Weights of a small transformer language model: a variant of Muon for these matrices.
MLP neurons of a small language model. Each row is named by its layer, matrix (up: input weights; down: output weights) and neuron, and shows model dimensions 144-207. Each number is 50 + 12 x the weight over its row's rms, rounded and kept within 0 to 99.
After each neuron's rows, "fires after" lists the tokens most often just before its 100 highest values on Wikipedia text that the model never trained on.

L2.up843:46 44 39 59 28 50 52 58 24 30 55 63 49 56 59 43 39 59 63 37 45 45 22 38 51 39 53 61 43 35 62 48 73 32 64 65 55 47 63 68 46 52 60 29 56 36 61 36 51 59 56 46 42 67 28 32 36 55 45 62 48 60 49 50
L2.down843:52 44 50 55 56 43 57 66 44 28 67 59 33 53 46 65 65 53 42 55 45 89 47 64 70 47 58 45 49 47 46 48 50 44 58 47 51 55 44 81 65 42 35 55 41 45 52 46 32 47 69 67 35 50 41 40 50 56 31 60 53 62 37 48
fires after: "\n"

L2.up1519:62 55 52 62 45 41 59 44 55 68 46 56 28 50 55 69 31 47 65 75 40 46 32 68 41 52 46 49 91 39 49 50 48 63 44 40 65 58 47 56 59 54 56 60 40 48 38 31 51 49 41 37 75 68 64 54 58 50 60 51 33 44 58 52
L2.down1519:64 60 52 31 47 43 33 51 40 34 42 45 47 60 65 47 62 56 29 58 55 53 44 53 48 50 53 74 58 48 48 69 42 68 42 56 28 53 34 37 64 45 49 48 42 48 36 50 71 44 36 54 41 24 37 50 45 62 31 46 07 63 59 59
fires after: " the", " a", " three", " two", " four", " five"

L5.up244:49 61 52 52 66 63 34 50 54 41 48 29 38 42 36 19 69 56 49 45 47 53 38 51 66 53 62 52 43 40 54 53 28 53 63 59 68 50 52 53 62 36 51 43 44 46 43 64 47 31 21 52 39 59 52 47 65 53 49 57 55 42 40 38
L5.down244:56 55 64 46 38 53 37 55 50 45 52 38 41 41 54 14 39 52 34 40 37 59 47 43 54 35 63 60 55 30 56 58 41 65 35 59 65 48 46 39 47 55 39 64 82 70 50 42 48 37 45 57 20 53 70 47 49 66 39 72 24 51 40 61
fires after: " the", " a", ",", " ("

L2.up212:76 44 76 40 58 59 64 37 49 52 59 43 44 54 72 54 34 74 24 54 54 58 44 65 68 49 44 33 43 54 58 49 40 48 49 64 44 47 25 54 71 40 22 50 39 43 46 34 46 42 36 58 72 38 52 38 76 50 52 57 71 35 43 52
L2.down212:77 46 43 52 64 55 56 54 46 50 36 60 61 52 62 39 50 45 77 40 28 55 52 54 46 76 38 60 50 57 44 30 43 57 41 37 48 50 54 72 56 58 58 69 52 28 68 52 68 37 36 63 86 32 44 65 62 52 51 54 42 79 42 61
fires after: " a", "-", " the", " an", " ", "\n"

L7.up764:64 66 53 64 42 48 21 34 43 47 66 64 72 64 44 45 41 47 51 29 38 53 38 37 49 45 43 48 44 40 56 62 39 62 49 47 67 50 62 68 22 53 43 48 51 60 54 39 22 48 70 42 44 70 44 35 49 62 64 52 63 59 40 53
L7.down764:66 41 29 64 56 22 61 48 56 43 53 45 44 47 55 70 56 69 67 65 23 59 55 67 44 21 52 52 39 68 45 54 65 52 52 37 69 38 40 56 48 58 53 37 64 46 44 71 31 50 55 57 59 73 35 32 54 58 65 69 36 31 21 50
fires after: "\n", " "

L5.up1256:70 40 52 48 30 62 31 36 48 46 62 61 44 49 46 59 34 34 49 38 33 54 49 67 65 49 48 58 63 47 70 50 69 46 50 73 39 44 52 40 60 37 49 62 56 25 36 42 36 25 50 59 57 39 25 60 65 47 36 48 59 32 35 46
L5.down1256:47 73 28 57 47 34 45 55 47 56 55 50 46 39 66 52 63 47 62 41 54 74 57 34 37 31 53 43 44 67 45 38 51 39 50 40 35 54 58 56 40 52 38 57 47 55 46 45 82 48 33 27 55 53 23 40 46 66 69 47 55 41 43 49
fires after: "\n", " \"", ",", " |", "=="

L9.up331:59 59 54 50 36 67 68 37 62 53 60 63 54 34 43 54 55 37 18 54 68 49 57 51 59 55 49 70 68 50 47 47 49 43 68 50 67 28 35 55 40 61 42 29 40 26 29 61 69 51 29 31 60 53 43 34 72 53 43 43 63 44 41 50
L9.down331:57 46 47 54 47 50 31 45 40 58 49 56 45 77 51 57 56 43 50 48 42 41 57 40 59 55 51 57 45 61 44 36 53 38 55 49 77 50 66 56 49 34 46 45 34 50 30 47 42 50 65 63 47 64 29 40 63 62 54 49 54 47 23 83
fires after: "\n", "-", " (", " \""

L2.up712:56 42 18 52 72 56 76 52 38 52 56 58 47 42 72 46 44 46 37 46 58 30 65 48 69 38 44 63 34 26 48 44 71 65 53 45 43 31 62 59 39 39 40 53 55 39 45 36 41 42 47 48 29 54 53 51 40 52 53 51 31 18 56 42
L2.down712:51 46 47 35 44 49 63 52 33 36 51 54 45 28 52 44 64 47 52 54 60 56 34 46 35 60 33 41 40 64 48 59 57 31 34 59 41 54 48 43 57 64 53 43 33 39 52 55 31 57 26 75 53 62 39 67 61 54 29 57 46 26 30 54
fires after: " the", " The", " his", " as", " their", " a"

L2.up626:91 45 73 72 51 54 67 51 52 53 47 57 63 44 51 58 48 43 48 55 50 55 33 50 51 46 46 37 36 21 43 62 53 53 51 34 67 69 47 46 43 65 44 68 34 64 55 65 63 28 56 44 35 58 47 49 55 71 48 44 51 56 44 39
L2.down626:73 51 42 69 38 64 29 26 47 54 61 66 65 54 62 52 51 73 19 66 42 63 63 41 54 37 59 52 35 49 61 42 36 54 62 21 58 57 51 30 50 66 44 33 35 32 50 68 51 44 54 43 47 63 20 61 51 55 47 72 38 45 58 48
fires after: " ", " (", " \"", " Is", ",", "—"

L2.up73:52 40 51 38 48 55 54 69 19 46 62 32 44 61 64 67 31 50 42 48 47 63 52 87 47 54 52 62 66 53 29 61 47 36 37 67 54 27 43 41 51 39 58 50 52 63 75 57 49 46 44 56 44 31 46 56 55 50 59 38 63 60 42 27
L2.down73:61 46 42 51 49 64 54 34 44 45 46 43 48 41 39 28 43 46 59 61 54 60 24 53 59 44 38 65 56 53 61 34 60 15 53 52 56 34 63 45 56 54 58 52 40 45 64 81 42 21 49 47 40 41 56 54 67 41 46 57 63 54 39 24
fires after: " on", " the", " On"

L9.up1376:34 71 59 46 35 41 56 39 53 60 42 26 60 71 50 45 27 33 48 48 50 60 49 72 49 55 58 64 57 57 50 32 56 46 36 58 70 33 62 50 77 25 59 77 44 42 36 49 60 48 43 50 71 50 42 66 62 37 48 58 26 60 47 32
L9.down1376:55 60 39 32 32 51 55 50 31 48 52 64 45 47 50 53 48 53 80 30 45 37 45 27 42 33 47 68 59 39 49 31 54 69 24 46 59 55 60 47 58 54 50 85 41 35 54 46 45 29 43 37 32 53 41 59 62 65 55 45 63 25 33 51
fires after: " on", "'", "On", " On", " was"

L2.up1219:60 75 30 52 24 65 39 57 56 44 53 59 46 67 56 53 37 46 35 51 67 50 65 56 58 32 64 52 54 19 54 44 54 60 50 51 46 31 75 51 30 48 64 55 44 27 54 60 74 45 63 30 48 48 56 46 46 48 58 39 59 53 51 41
L2.down1219:62 59 33 49 57 49 45 67 35 36 56 60 33 52 53 54 52 56 60 35 60 34 33 30 71 56 56 57 51 48 46 57 53 59 63 54 49 41 48 24 48 33 40 53 70 59 22 53 57 43 63 55 56 31 37 48 42 69 61 35 55 47 67 33
fires after: " the", " to", " a", " \"", " in", " and"

L7.up819:49 55 52 66 22 60 47 57 48 50 45 61 58 71 42 51 28 61 29 37 46 44 64 69 54 39 51 58 52 42 59 49 65 61 43 63 50 58 46 54 65 44 40 42 58 29 77 44 31 50 51 41 31 63 66 67 60 47 56 54 77 35 51 48
L7.down819:34 50 50 47 56 42 61 34 58 38 54 27 35 45 62 37 46 59 45 47 60 57 50 35 42 55 50 41 52 62 59 49 66 37 53 35 41 32 43 76 56 69 49 41 44 59 48 57 30 68 38 52 65 36 37 57 50 61 52 59 49 61 49 38
fires after: " the", " to", " his"

L9.up1107:33 51 69 34 47 65 52 32 58 49 39 50 55 44 49 64 58 50 27 54 30 59 54 32 52 50 65 58 29 52 48 35 32 79 53 33 52 48 46 61 54 46 53 51 34 43 36 40 59 41 60 31 53 76 52 52 76 63 65 53 38 42 39 45
L9.down1107:56 44 57 65 51 64 60 66 53 45 51 62 78 52 40 61 59 24 40 38 35 59 47 68 38 40 57 61 69 48 59 56 47 52 49 41 36 70 59 53 49 69 55 57 45 36 63 69 27 42 63 39 33 59 37 46 49 61 72 61 38 27 34 56
fires after: " of", " in", " a", " for", "Cam"

L2.up589:51 50 36 60 39 62 53 67 40 48 67 35 49 41 24 54 25 34 37 48 42 53 80 57 32 16 41 67 56 42 53 60 69 52 62 39 37 33 34 53 40 57 46 81 50 43 50 73 55 24 45 59 46 59 62 49 65 39 31 43 44 35 71 55
L2.down589:52 74 27 46 49 53 43 57 69 39 38 38 30 55 42 62 65 65 69 46 59 46 62 44 48 64 46 65 32 44 76 65 66 65 60 60 38 54 47 44 53 45 52 67 48 53 42 68 41 65 39 76 46 55 41 58 43 54 69 65 29 64 34 32
fires after: " made", " a", " make", " his", " the"

L9.up723:69 75 50 61 38 58 56 39 36 48 47 49 51 16 41 72 39 51 59 29 29 54 66 72 58 40 43 60 46 40 36 52 66 57 36 49 68 55 46 30 54 44 49 49 72 28 71 48 46 37 56 34 55 44 68 49 58 45 54 61 50 51 55 58
L9.down723:49 38 55 20 71 68 53 57 58 52 41 45 57 57 43 56 46 56 49 43 65 26 21 36 49 47 54 38 66 52 48 78 37 45 45 51 50 49 47 68 31 48 60 43 38 62 57 62 43 61 53 69 47 46 33 68 46 61 60 56 61 69 22 49
fires after: "|", " is", " the", " as"

L2.up1504:46 42 36 53 65 60 58 38 57 64 64 70 40 47 46 64 36 69 50 69 68 50 45 65 44 61 40 42 65 38 48 52 65 51 35 55 44 36 44 53 57 51 52 68 52 24 44 42 56 52 39 49 36 46 44 63 57 48 41 56 54 46 33 74
L2.down1504:48 44 58 67 63 65 43 52 53 53 26 52 50 49 54 41 68 45 33 65 45 60 37 51 36 53 49 57 38 31 66 63 75 53 60 59 55 25 57 34 59 62 37 58 56 71 53 44 62 59 49 48 72 63 42 51 38 59 44 52 51 58 47 75
fires after: " a", "-", " the"

L2.up469:57 26 62 34 63 50 34 39 54 50 51 76 33 53 46 52 32 43 47 51 55 52 60 46 46 54 50 51 56 43 67 56 53 59 29 56 81 34 66 34 74 32 50 46 55 57 55 59 64 23 28 72 48 70 31 23 48 57 57 60 77 48 54 45
L2.down469:42 32 65 55 55 29 63 56 60 44 40 54 45 48 69 45 56 56 37 42 28 49 45 60 54 54 59 52 58 44 38 61 64 28 37 66 61 54 54 55 26 74 50 75 45 47 59 52 71 49 58 46 46 48 43 58 61 54 47 59 37 35 65 63
fires after: " |", ",", "|", ":", "-", " on"

L7.up724:53 76 49 56 39 33 62 58 44 61 40 26 50 79 49 56 52 58 55 34 54 51 62 57 44 45 46 53 62 63 55 52 51 55 62 53 38 49 49 69 56 52 62 63 58 45 53 59 49 50 52 36 22 23 47 49 33 43 44 53 47 38 64 48
L7.down724:56 60 75 71 34 61 35 52 58 55 37 58 55 50 61 57 33 57 47 49 59 25 41 41 48 37 50 38 52 56 26 31 66 53 58 21 53 42 65 58 65 52 50 45 44 55 69 47 47 40 51 56 50 36 26 72 25 64 69 48 40 78 58 56
fires after: " |", "\n", " 1", " 2", " du"

L2.up616:41 53 49 50 54 65 47 45 64 49 55 60 37 23 41 40 39 40 46 36 53 49 38 39 66 39 57 41 60 55 37 84 45 53 64 29 61 46 45 46 31 63 40 49 59 53 56 60 40 50 50 39 50 42 55 43 62 19 59 73 61 36 54 53
L2.down616:48 42 46 82 52 58 49 40 51 52 39 59 58 59 43 51 40 51 58 40 64 67 66 64 52 67 45 30 50 51 37 42 44 71 57 55 42 57 74 73 56 43 61 46 51 36 46 30 44 54 43 44 50 39 41 46 53 58 55 35 27 63 29 49
fires after: " in", " of"

L2.up45:46 63 48 66 56 51 33 31 47 48 43 33 53 35 26 51 47 19 56 46 45 36 54 54 48 33 38 32 38 35 31 66 45 58 55 47 57 35 35 46 73 18 47 64 55 58 57 39 68 34 50 52 43 55 45 32 63 56 32 55 59 62 40 52
L2.down45:44 47 47 50 44 54 57 59 50 46 59 62 51 56 49 38 52 52 52 24 56 45 19 58 76 53 67 50 43 40 62 49 80 44 39 40 58 45 62 57 59 50 54 76 37 46 42 51 73 28 50 38 61 48 66 28 51 56 55 27 30 35 56 55
fires after: " on", "On", " On", " K", " T"

L5.up1431:40 45 60 47 45 75 59 52 40 52 77 67 41 49 57 60 46 61 32 44 32 45 33 49 66 59 67 50 40 27 31 49 46 79 38 38 56 68 38 42 55 52 56 35 60 48 56 56 45 38 26 46 45 66 71 49 46 64 53 57 41 45 42 40
L5.down1431:44 53 65 37 43 52 47 66 67 51 76 27 54 47 37 47 60 58 33 19 49 33 51 27 38 50 49 59 45 26 44 86 52 58 45 28 42 33 50 57 56 58 31 61 44 67 44 43 48 65 34 58 37 51 59 54 55 42 53 74 49 45 42 53
fires after: " of", " the", " between", " (", " from"

L2.up612:61 35 60 48 69 54 43 38 50 55 55 31 46 55 47 54 48 41 62 59 42 50 72 75 61 55 43 43 56 47 65 55 63 58 38 39 39 52 60 74 62 46 42 29 53 63 41 52 46 48 69 36 64 39 71 42 57 56 62 36 50 63 62 37
L2.down612:34 66 69 50 25 54 54 43 35 38 51 32 63 46 70 41 47 42 51 38 62 58 49 22 34 57 48 60 39 57 62 47 82 61 45 56 71 57 53 57 57 58 70 51 33 52 50 49 41 67 41 55 48 31 40 60 63 43 50 53 45 27 41 72
fires after: ",", " (", " 3,"

L7.up589:60 52 58 83 46 67 41 50 49 49 49 51 29 61 47 53 62 57 52 22 87 63 46 51 61 22 57 57 58 57 20 31 51 44 31 59 49 28 54 52 42 27 58 66 51 47 50 56 29 62 35 44 52 68 54 30 45 44 50 64 48 62 62 45
L7.down589:46 67 48 48 36 52 20 33 41 49 42 35 38 35 65 59 50 48 44 38 39 31 52 65 35 38 42 35 49 54 38 38 46 63 38 67 71 39 42 51 71 58 51 61 31 42 54 39 45 42 53 40 60 46 63 46 77 49 63 57 28 40 58 45
fires after: " is", " was", ",", "'", " became", " as"

L9.up140:45 62 66 54 57 61 65 35 61 52 60 42 67 49 59 50 63 26 46 54 62 45 55 48 52 40 51 53 41 24 39 23 55 60 45 49 74 40 35 60 48 38 50 44 32 53 62 64 50 55 49 54 42 53 56 56 65 43 25 58 53 51 55 30
L9.down140:42 47 56 45 53 51 55 71 36 46 43 37 39 33 48 63 55 48 59 45 40 37 48 72 62 49 51 55 46 25 64 51 39 58 71 42 53 62 58 43 61 43 50 36 47 45 35 67 66 48 45 50 50 44 64 26 76 38 46 56 65 82 32 38
fires after: " |", " first", " the", "===", "|"

L2.up819:52 52 35 39 54 49 63 44 39 68 34 42 58 49 75 43 38 36 60 48 63 34 49 46 65 41 49 50 28 50 45 40 39 54 47 69 52 52 55 44 47 61 52 45 64 18 52 51 73 40 38 48 26 52 65 51 37 34 52 76 59 48 53 70
L2.down819:62 58 64 42 52 60 38 49 58 55 27 44 75 51 42 29 51 49 57 58 40 39 52 52 30 59 47 55 67 67 29 43 57 55 43 60 59 51 46 60 50 45 33 52 62 66 40 55 39 41 35 77 61 42 57 65 48 62 34 52 24 58 46 51
fires after: " the", " The", "The"

L7.up455:45 70 53 48 51 56 48 87 48 28 67 31 38 63 47 52 79 49 60 13 58 45 44 49 59 70 74 72 37 66 31 56 77 54 54 65 50 53 57 49 69 53 43 51 22 54 48 57 32 52 54 61 23 41 51 43 36 53 58 39 55 47 50 25
L7.down455:46 60 73 33 58 70 51 72 51 43 50 30 68 46 38 44 36 47 65 27 38 82 50 58 63 52 52 38 49 43 46 68 55 45 58 52 71 30 75 51 53 43 72 32 46 65 76 46 33 58 61 46 59 33 32 53 45 70 28 51 38 39 42 56
fires after: "\n", "-", " |", "|"

L2.up817:60 70 65 57 51 36 63 58 46 60 74 61 59 38 58 45 47 56 49 47 45 53 61 57 60 43 58 78 57 41 45 40 60 50 30 62 74 56 45 48 42 35 39 62 69 76 65 60 58 52 66 57 50 44 49 41 56 62 45 43 58 48 57 59
L2.down817:66 54 68 76 55 39 32 30 50 42 65 39 44 70 45 42 53 62 55 69 52 51 48 53 46 52 42 52 41 46 48 49 30 59 40 44 37 59 35 42 59 56 48 65 52 77 47 48 57 68 31 53 46 27 52 51 49 58 38 59 57 64 34 59
fires after: " the", "|", " at", " |"

L5.up836:45 51 62 56 61 58 59 42 53 59 68 27 53 44 56 47 64 66 36 51 43 35 62 43 46 22 54 60 44 58 67 47 27 49 50 65 45 63 47 66 41 61 26 71 74 47 38 44 56 45 67 43 77 72 63 32 52 55 63 70 61 62 45 37
L5.down836:36 46 50 74 42 33 51 42 50 45 41 47 23 58 75 55 58 59 51 45 46 55 45 61 57 35 59 48 46 65 50 45 44 60 67 34 60 76 74 50 46 49 80 61 39 67 50 46 46 59 40 66 55 50 25 45 19 45 59 65 39 69 65 46
fires after: " as", " on", ",", " at", " a", " the"

L7.up598:48 57 31 36 57 71 45 38 68 47 53 50 35 63 42 55 37 39 39 35 28 50 27 43 55 48 57 58 39 16 56 64 66 36 33 50 31 30 63 37 57 47 73 47 35 68 59 36 39 22 54 44 46 60 59 57 58 54 53 46 52 42 40 40
L7.down598:22 50 43 48 61 57 48 26 56 55 43 59 35 50 55 54 50 44 51 62 38 61 60 46 69 46 67 45 75 53 69 50 49 39 52 45 38 52 84 43 56 42 39 48 60 36 20 41 63 64 47 45 57 23 55 56 55 57 56 52 46 46 43 26
fires after: " |", "\n", "-", "|"

L2.up1354:62 44 58 50 48 57 42 33 36 31 47 50 45 58 41 47 58 41 59 71 56 30 54 53 52 62 48 52 62 45 46 62 81 42 66 67 53 36 16 70 69 52 46 25 42 34 30 52 57 33 66 37 80 48 49 45 46 41 58 56 72 28 60 48
L2.down1354:47 38 40 45 48 32 73 30 62 53 57 55 43 50 36 38 67 38 57 71 62 58 53 37 71 66 50 64 43 53 39 51 73 54 56 47 69 61 66 45 55 42 33 57 61 51 47 46 44 36 58 45 60 65 32 70 46 45 41 30 49 65 57 59
fires after: "\n", " \"", " (", ".", "-"

L5.up362:54 43 68 39 46 49 50 36 47 20 52 39 59 48 50 60 48 46 41 75 53 58 80 39 52 24 43 58 47 66 54 30 52 38 51 50 53 51 39 30 57 52 56 40 56 58 56 61 59 52 45 43 57 63 55 32 52 63 63 53 46 70 34 56
L5.down362:65 42 40 52 38 41 31 60 61 65 46 60 53 47 62 51 71 52 63 44 39 36 41 14 53 49 59 43 47 37 74 42 38 59 63 36 67 51 60 45 51 57 34 50 38 60 71 58 62 65 51 43 46 36 50 42 38 55 36 45 55 42 43 60
fires after: " |", "\n", " ", " ("

L2.up422:41 56 45 46 48 55 58 75 65 28 58 36 31 54 37 77 39 40 41 52 44 65 59 42 58 48 33 50 51 56 39 53 46 27 46 58 46 64 30 36 54 54 54 56 54 27 36 45 51 46 16 70 53 45 57 59 69 58 33 44 62 34 36 41
L2.down422:42 76 61 62 41 46 39 58 55 41 62 30 46 58 66 41 53 51 41 51 45 54 40 47 35 48 69 47 43 34 47 56 47 72 70 68 46 43 62 40 32 38 70 47 62 47 59 53 50 64 52 45 63 52 42 32 31 67 32 67 32 39 33 44
fires after: " a", " |", " the", " an"

L5.up1519:51 52 41 32 32 49 65 51 37 59 59 45 47 52 59 32 40 43 66 36 46 59 48 75 36 57 29 63 53 67 50 61 48 48 38 66 25 49 56 46 67 35 58 44 38 51 24 28 61 55 36 33 43 45 60 38 50 23 47 41 54 40 33 52
L5.down1519:58 21 56 23 57 64 45 58 42 62 64 43 59 61 52 51 58 43 53 45 50 58 36 53 49 48 06 46 46 34 57 54 73 29 33 45 52 70 58 57 65 41 55 85 38 29 45 54 46 57 23 53 44 68 42 63 64 31 43 45 61 62 28 50
fires after: " ", " \"", " (", "\n", " “", "s"

L2.up726:42 55 60 54 55 60 69 49 49 50 71 69 53 55 75 55 42 24 53 78 65 58 47 53 28 31 54 59 69 37 66 62 43 51 45 48 52 29 60 67 44 43 42 60 63 21 44 57 46 47 26 48 28 59 49 53 71 54 39 63 37 30 50 33
L2.down726:42 37 60 69 54 59 60 43 47 50 29 57 39 55 49 20 49 52 46 54 71 61 50 42 69 66 47 40 66 38 30 50 46 43 45 61 48 52 26 35 44 57 50 47 32 44 60 48 51 67 37 64 63 62 54 50 58 36 57 49 46 32 33 50
fires after: " the", " as", " The", " When", " that", " Zo"

L5.up555:32 46 55 58 64 68 50 50 57 50 48 47 26 44 41 41 57 53 60 37 54 57 66 43 53 52 29 77 64 50 45 60 61 30 33 69 44 46 48 71 73 46 24 59 43 35 54 49 35 38 53 43 55 37 38 49 31 59 32 40 58 61 26 44
L5.down555:43 52 34 51 74 52 50 40 58 65 44 44 57 36 53 33 51 36 58 49 54 46 57 48 41 36 74 66 50 56 44 44 41 37 60 57 43 56 49 55 42 44 44 59 50 31 60 75 62 52 51 48 63 54 28 50 44 37 46 35 56 50 37 42
fires after: "\n", " |", " it"

L5.up1129:53 52 62 25 62 60 58 65 65 63 62 43 60 41 55 55 56 43 45 36 73 51 60 43 70 58 66 47 41 40 48 31 49 49 55 64 59 76 51 55 48 52 35 44 52 26 44 65 42 71 44 43 23 49 51 47 48 40 58 44 47 61 61 58
L5.down1129:47 53 47 43 45 56 55 53 40 44 47 35 74 45 62 45 50 45 44 57 54 39 61 41 34 67 62 54 59 43 48 39 47 44 41 50 55 43 41 34 30 41 36 61 56 36 60 68 36 57 52 93 55 60 76 58 55 55 33 54 60 54 38 56
fires after: " the", " of", " The"

L2.up184:46 72 38 47 60 68 50 35 46 47 43 56 56 58 46 43 42 63 48 42 41 50 40 48 64 52 35 52 68 49 60 69 59 45 63 62 49 72 50 46 69 52 46 66 55 37 59 31 39 36 36 20 34 72 45 49 63 53 45 54 77 47 56 44
L2.down184:56 64 51 73 51 51 55 35 25 28 49 37 48 55 51 57 53 36 42 47 61 66 70 33 52 54 40 30 45 45 58 54 42 51 75 55 49 52 51 40 39 74 44 48 30 70 44 58 44 42 52 59 57 56 60 18 45 39 57 61 47 63 44 43
fires after: " the", " between"

L5.up1476:45 51 45 45 37 58 55 64 45 60 61 51 45 44 62 34 67 40 52 39 48 51 35 48 82 45 62 71 47 69 53 36 52 62 50 65 64 50 63 41 48 80 40 64 38 34 60 42 38 50 52 81 41 38 44 64 55 45 40 34 48 26 46 45
L5.down1476:51 49 29 45 57 52 27 28 66 51 39 43 58 41 64 28 51 72 52 66 60 42 66 55 53 67 51 49 50 53 37 66 46 77 53 49 50 47 49 36 51 62 50 40 49 34 29 47 61 56 41 83 71 48 63 55 81 51 43 60 54 55 60 39
fires after: " the", " of", " same"

L2.up1171:43 40 47 37 72 48 47 32 64 56 49 51 22 42 57 76 47 73 68 46 57 51 59 58 59 50 37 66 57 53 63 68 61 38 43 70 60 56 59 57 61 28 57 39 46 67 57 50 47 25 40 60 58 33 42 41 43 59 54 39 47 67 52 39
L2.down1171:59 41 35 52 59 49 50 68 34 50 50 52 64 49 33 50 65 48 58 42 55 77 67 60 42 50 63 55 51 51 57 53 75 54 47 41 59 14 46 65 36 49 44 38 21 50 59 30 36 44 55 40 51 45 24 45 75 35 42 35 29 61 79 74
fires after: " ", " (", " \"", "'", "/"

L9.up380:62 35 42 44 51 44 43 46 28 40 60 51 60 38 39 53 32 32 51 57 37 41 51 56 60 33 65 57 47 33 42 52 42 61 56 63 55 48 42 31 52 36 39 43 63 57 73 56 64 34 50 49 49 63 25 58 76 69 45 49 41 55 49 41
L9.down380:48 50 39 51 43 57 11 80 59 52 58 59 34 43 65 47 58 59 58 30 62 32 57 54 65 35 47 67 43 33 63 26 58 40 50 44 44 22 34 30 45 42 31 67 53 44 66 36 42 46 36 33 58 45 31 33 42 41 39 45 56 53 54 43
fires after: " |", "\n", " on", ",", "|", "\""

L2.up1229:46 29 72 56 38 59 40 40 46 51 43 48 42 51 59 42 39 67 73 32 33 56 53 65 63 44 70 54 48 74 46 48 53 41 68 67 54 59 47 42 51 43 33 34 72 27 37 39 39 54 57 55 57 39 53 57 50 43 59 60 61 51 50 40
L2.down1229:52 53 77 39 44 39 38 73 64 34 51 70 56 44 50 35 49 43 30 48 55 57 50 47 49 58 50 69 56 36 56 50 37 63 27 56 69 55 51 39 61 57 31 39 51 31 66 55 42 35 32 78 35 36 42 38 52 55 26 53 54 52 26 49
fires after: "\n", " (", " is", " ", " in"

L5.up228:65 70 51 48 62 41 73 37 17 87 52 53 56 66 57 69 74 44 60 50 50 39 59 54 63 43 45 60 33 23 66 22 63 43 36 64 50 43 66 46 50 65 31 53 51 60 45 57 67 56 45 40 19 77 41 34 60 44 47 50 32 47 54 39
L5.down228:65 28 61 72 74 34 58 58 54 49 41 52 41 55 74 60 60 71 52 51 71 63 71 44 54 31 46 38 22 61 49 66 48 44 26 56 37 43 53 62 38 37 29 12 36 42 60 73 39 64 47 56 38 40 20 48 67 55 32 61 53 53 52 61
fires after: " ", " the", "|", " 0"

L7.up612:61 63 40 46 43 63 51 48 58 32 66 47 34 35 45 42 62 45 48 35 44 38 30 49 49 42 69 60 67 64 45 50 51 49 42 33 50 62 34 57 48 55 38 50 50 33 51 37 52 54 44 40 57 67 59 60 39 52 71 62 47 39 49 50
L7.down612:62 34 72 48 59 73 43 52 63 45 61 75 52 57 49 69 57 56 46 66 54 26 28 67 41 42 70 44 57 61 52 36 58 66 34 42 54 62 53 69 55 39 56 63 41 49 18 47 70 35 52 51 39 70 47 47 74 50 64 46 38 33 41 26
fires after: " on", " of", "\n", " in"

L2.up1325:59 54 51 39 40 58 44 68 39 54 43 38 47 35 45 47 66 39 41 48 57 59 81 57 53 38 52 46 41 41 49 43 49 49 65 79 45 62 48 59 57 76 37 74 51 53 43 66 38 47 58 34 64 62 37 59 51 64 41 59 63 47 45 43
L2.down1325:59 64 33 62 52 49 42 60 62 54 37 68 57 50 62 34 45 53 51 52 51 56 49 45 30 52 70 56 46 27 29 65 56 27 72 38 56 72 38 43 40 67 51 55 55 50 63 63 38 63 61 48 42 48 43 64 61 58 24 59 60 43 46 27
fires after: "\n", " the"